config = dict(
    init='normal',
    init_std_qkv=0.0309,
    init_std_o=0.0066,
    max_seq_len=512,
)
MLP neurons of a small language model. Each row is named by its layer, matrix (up: input weights) and neuron, and shows model dimensions 288-383. Each number is 200 + 30 x the weight over its row's rms, rounded and kept within 0 to 999.
After each neuron's rows, "fires after" lists the tokens most often just before its 100 highest values on Wikipedia text that the model never trained on; "fires on" lists the tokens most often at its 100 highest values on Wikipedia text that the model never trained on.

L5.up39,194,161,172,249,231,241,207,205,145,186,157,186,178,219,261,209,195,132,292,163,258,156,262,178,212,262,209,217,225,234,238,212,206,220,223,184,169,217,155,126,208,226,234,165,204,242,188,233,185,173,188,154,148,214,158,249,238,221,228,222,267,179,200,187,215,158,213,188,216,240,222,192,191,173,252,197,223,222,235,196,245,200,211,176,199,200,199,244,232,220,164,198,179,240,138,198
fires after: " as", " a", " the", " been"
fires on: " a", " an", " the", "'s"

L5.up326,133,181,208,171,125,218,245,186,222,203,284,178,242,174,208,235,181,195,183,186,261,218,175,193,197,174,213,218,188,215,144,204,200,170,201,176,184,175,204,208,207,260,228,171,150,251,181,249,178,151,227,222,142,225,169,182,228,204,221,211,240,156,199,175,194,215,195,187,234,256,236,224,184,181,195,169,217,218,280,200,133,149,208,225,243,188,183,216,192,202,255,208,200,173,143,242
fires after: "\n"
fires on: "\n", "-", "==="

L7.up1986,189,268,225,222,220,214,202,187,205,221,200,188,211,224,188,230,234,168,214,279,214,199,206,211,174,195,234,267,200,165,195,236,226,234,155,164,195,195,199,166,213,217,169,230,204,147,170,157,198,194,236,220,149,189,165,186,178,178,169,178,185,216,157,163,190,272,223,169,230,245,246,207,217,229,215,201,213,173,195,187,215,227,259,200,186,207,109,115,186,163,192,178,210,192,275,151
fires after: " |", " ", " 0"
fires on: " |", " for", " 0", " ", "\n"

L5.up733,191,154,172,198,212,233,183,196,158,203,218,206,189,196,257,187,150,181,256,253,238,220,175,203,239,189,176,194,198,169,184,233,207,194,235,191,184,142,180,169,186,191,218,192,193,201,218,173,182,221,215,173,179,229,248,182,188,202,197,228,168,219,213,233,139,105,216,202,202,199,153,201,181,193,207,170,171,186,237,162,208,229,262,184,243,166,235,191,209,208,219,174,221,170,184,220
fires after: " of", " one", " Association", " some"
fires on: " of", " the", " among"

L7.up1160,251,177,219,202,186,208,219,178,203,187,210,151,224,207,240,187,264,230,244,144,172,244,194,216,182,210,173,169,148,171,189,208,182,182,210,228,158,150,210,237,233,212,198,192,230,198,207,173,224,152,182,158,213,227,217,190,184,249,168,189,132,233,196,225,251,222,216,246,197,210,205,210,190,161,227,232,95,194,223,199,253,203,245,187,220,206,229,168,205,173,190,210,215,193,199,230
fires after: " |", ":", "\n"
fires on: " ", " |", "|", " –", " Q", "\n"

L5.up1828,219,210,178,186,184,171,230,224,235,125,213,208,260,175,265,182,214,200,152,207,198,227,194,210,172,210,175,197,126,177,168,208,218,187,256,203,255,179,200,162,144,210,182,179,160,153,212,174,168,180,209,201,159,231,210,176,216,194,175,197,218,217,245,166,231,237,231,207,306,219,230,214,224,159,156,235,167,210,209,211,209,242,186,179,219,181,250,198,240,197,213,219,217,171,224,198
fires after: "\n"
fires on: "-"

L5.up902,191,267,213,169,234,216,214,217,195,241,176,225,152,195,218,232,249,186,203,233,243,178,214,193,180,153,188,211,227,266,165,217,179,246,168,237,195,203,167,217,173,213,206,213,224,162,175,187,170,166,266,221,184,198,131,208,175,228,225,192,194,197,176,196,164,202,168,203,195,116,166,252,194,194,194,217,181,193,130,187,209,219,246,201,173,205,243,196,214,199,220,216,169,109,156,221
fires after: "\n"
fires on: "\n", "-"

L5.up1680,178,205,211,172,170,207,191,181,186,185,158,200,156,251,218,244,160,207,185,209,228,158,161,199,207,209,221,181,210,193,176,219,244,256,193,174,216,181,179,166,207,164,219,187,226,182,199,187,232,228,169,213,156,205,171,212,177,147,223,183,120,153,198,171,233,180,198,240,228,206,241,180,247,180,236,169,238,199,142,228,215,219,225,174,241,184,216,237,204,139,178,197,178,186,175,224
fires after: " to", " can", " could", " |"
fires on: " be", " to", " have", "\n", " |"

L5.up369,228,191,150,178,170,185,227,254,175,166,212,190,230,230,216,178,180,234,198,230,185,206,210,158,198,172,222,168,184,206,280,238,224,186,270,108,165,211,222,183,230,188,189,177,184,205,206,143,174,174,132,192,202,209,205,204,212,240,229,222,193,213,202,246,189,189,184,157,189,207,203,201,207,156,226,158,204,133,207,230,212,205,225,172,177,230,195,218,262,200,210,154,223,223,189,191
fires after: " one", " some", " many", " out", " six", " of"
fires on: " of", " the"

L5.up1848,165,228,187,188,230,195,141,126,198,170,231,170,204,181,201,213,261,214,152,227,197,197,177,205,254,157,180,186,191,201,173,210,229,255,221,157,261,169,248,178,241,179,212,139,171,206,228,184,237,233,175,236,160,171,182,252,215,186,205,193,194,180,166,198,234,220,239,191,215,208,238,175,183,164,183,183,202,204,229,192,160,181,176,199,166,211,194,167,175,225,173,223,130,192,187,186
fires after: " ", "\n", " No.", " Turnout"
fires on: " |", "\n", " the"

L5.up470,164,201,224,148,202,210,237,189,195,219,195,234,198,218,184,219,217,175,181,190,192,200,193,207,233,213,220,199,249,205,194,239,153,163,170,208,203,241,217,163,252,222,171,208,231,215,182,165,165,185,199,155,223,164,154,198,222,213,182,189,227,210,210,183,230,198,222,228,173,207,208,181,234,278,186,156,182,221,206,182,165,235,139,162,141,196,148,272,208,199,188,215,170,198,197,165
fires after: " with", " for", " under", " by", " at", " display"
fires on: " the", " at", " |"

L5.up460,213,252,176,167,185,263,231,138,162,182,193,234,168,221,209,184,156,212,242,234,247,230,231,186,241,190,228,184,244,187,194,247,204,179,224,245,204,206,183,198,216,202,187,151,186,204,162,208,201,157,140,197,216,199,170,224,188,268,226,189,216,155,190,241,229,178,226,216,218,222,207,138,222,211,175,203,205,200,232,161,209,229,208,187,219,205,210,210,166,191,226,142,190,164,167,159
fires after: " in", "In", " to", " In"
fires on: " the", " a", " in", " an", " to"

L7.up656,174,218,209,194,189,210,171,167,189,282,205,230,179,158,229,182,222,182,244,196,203,216,219,205,188,182,265,190,222,234,201,149,183,267,172,194,167,208,225,151,182,207,229,188,189,191,167,242,200,213,196,203,210,202,178,207,155,168,172,177,209,197,204,214,197,209,293,178,174,246,212,147,197,171,234,145,239,138,243,185,253,209,166,167,213,150,185,205,194,181,162,156,175,159,172,217
fires after: "\n"
fires on: "|", "-", "\n", " |"

L7.up892,168,211,188,184,163,192,176,177,161,182,185,191,207,156,171,214,264,183,187,231,172,240,177,147,253,189,140,150,218,187,184,140,190,201,225,134,191,143,226,199,172,201,195,206,243,176,220,245,257,226,203,215,153,179,214,242,174,168,250,253,181,192,156,198,173,206,206,147,208,187,187,203,258,193,236,201,191,234,234,174,179,213,220,242,192,176,187,196,136,218,148,223,216,205,171,263
fires after: "\n", "====", "===", " ====", " =="
fires on: "\n"

L5.up726,141,217,260,221,203,223,251,210,162,194,144,242,212,243,148,207,169,166,259,203,237,209,216,209,206,190,186,204,237,211,180,171,277,223,168,185,151,233,206,195,199,208,218,268,195,217,196,230,216,160,201,198,205,186,180,190,180,170,222,227,204,177,194,221,207,191,171,201,187,200,201,145,205,222,157,153,169,176,194,204,200,215,189,211,196,211,236,187,245,218,235,207,184,215,196,225
fires after: "\n", "ish", "."
fires on: "|", "\n", "am"

L5.up316,214,248,221,216,232,255,168,180,212,205,182,214,148,188,146,206,188,211,218,223,235,227,231,184,249,237,204,151,228,207,150,197,201,180,198,255,166,234,231,135,248,252,217,244,173,166,151,205,239,182,253,128,152,216,182,186,217,168,214,210,222,195,230,193,252,171,250,189,241,250,238,214,181,190,139,173,215,209,224,203,246,218,166,210,213,202,240,215,195,188,163,173,197,163,203,198
fires after: " on", " the", " to", " under", " a", " its"
fires on: " a", " the", " original", " new", " an"

L5.up707,184,190,152,181,135,222,260,191,139,188,198,186,198,258,255,234,213,237,199,168,243,264,216,188,239,231,190,199,159,186,191,172,205,194,211,207,197,171,219,123,200,203,184,217,219,214,199,185,222,170,242,161,204,219,189,244,227,140,242,223,197,165,201,150,165,186,164,137,161,227,209,162,168,205,236,121,195,161,168,191,244,205,269,225,205,215,163,173,181,204,226,169,209,200,192,219
fires after: "\n", "|"
fires on: "\n"

L5.up1289,109,205,233,169,158,257,195,177,173,214,150,178,167,161,176,208,205,203,260,194,206,178,197,191,180,187,223,199,215,204,225,248,136,197,196,195,162,242,183,194,211,162,239,249,214,159,166,198,198,215,215,252,240,217,160,160,209,168,228,186,225,205,192,197,156,207,137,194,210,221,226,173,227,182,197,218,195,207,209,204,238,281,192,187,180,185,166,240,198,143,170,218,212,248,202,233
fires after: "\n", "|", " Party", " "
fires on: "\n", " |", " Party", "|"

L7.up612,204,197,199,217,245,256,212,201,216,231,247,257,140,238,197,184,252,210,204,161,184,205,270,160,250,170,188,190,164,253,186,186,199,215,193,214,196,163,195,166,228,197,188,193,226,243,187,230,205,171,166,211,219,216,189,220,220,233,207,186,159,181,251,242,216,193,212,213,193,182,229,156,202,188,204,169,221,203,254,122,208,171,229,184,135,146,179,206,184,194,236,205,233,183,204,206
fires after: "\n"
fires on: "\n"

L7.up2072,222,275,195,117,199,176,215,217,250,245,184,169,195,167,145,246,179,229,110,167,229,213,164,276,215,186,210,195,284,214,199,217,194,189,186,231,202,192,150,232,292,200,164,151,190,220,184,146,198,162,240,170,183,151,167,203,222,224,243,223,200,240,113,255,218,234,171,251,216,166,167,237,253,180,186,190,186,210,211,187,155,223,202,184,252,212,184,229,216,169,205,239,171,181,239,212
fires after: " by", " the", " from", " at", " of"
fires on: " the", " National"

L5.up409,190,205,236,215,211,184,169,181,175,221,217,188,150,204,199,217,233,152,176,197,172,206,212,165,197,233,213,200,247,183,199,179,184,219,148,160,194,166,183,254,221,197,172,198,212,268,216,232,251,202,187,225,177,160,189,205,130,149,248,232,173,200,261,228,192,218,207,215,215,208,196,189,166,202,184,165,209,180,294,199,116,211,202,183,156,135,224,211,205,192,186,143,163,251,197,216
fires after: "\n", " hold", " ", " ===", " 10"
fires on: "\n", " |", "/s)"

L7.up1717,164,165,195,235,144,251,227,188,192,167,220,178,269,270,195,155,200,206,215,169,177,193,207,138,171,197,176,169,194,215,178,208,203,199,194,207,170,154,237,210,193,150,207,191,195,209,174,198,228,171,191,216,185,166,205,271,211,189,161,210,225,191,205,213,140,174,189,182,255,187,225,178,278,173,189,177,171,202,242,127,171,185,206,196,257,251,204,110,202,192,200,298,256,197,193,226
fires after: "\n", " |"
fires on: "\n"

L5.up2131,151,194,198,219,159,236,202,164,191,195,191,203,161,176,215,169,196,165,192,183,214,217,200,127,274,209,136,179,156,197,148,241,202,171,155,206,189,222,240,229,189,190,212,222,214,216,162,187,223,219,167,192,203,178,219,232,226,143,199,201,188,223,217,210,189,171,210,224,209,136,249,141,231,211,208,241,234,224,232,171,172,157,217,188,210,194,239,209,181,190,211,253,215,178,165,183
fires after: "\n"
fires on: "\n"

L5.up2114,240,183,233,252,200,224,236,203,163,246,202,240,265,167,185,141,181,233,269,223,194,144,196,193,207,175,150,291,191,259,183,168,159,149,202,172,184,196,221,232,184,209,198,197,187,224,187,215,208,185,198,208,183,233,186,215,171,202,165,163,208,181,201,216,206,190,197,200,239,155,206,211,211,193,188,178,197,175,196,207,269,189,218,227,246,233,217,155,256,199,204,171,172,196,205,195
fires after: " |", ".", "s."
fires on: "\n", " '"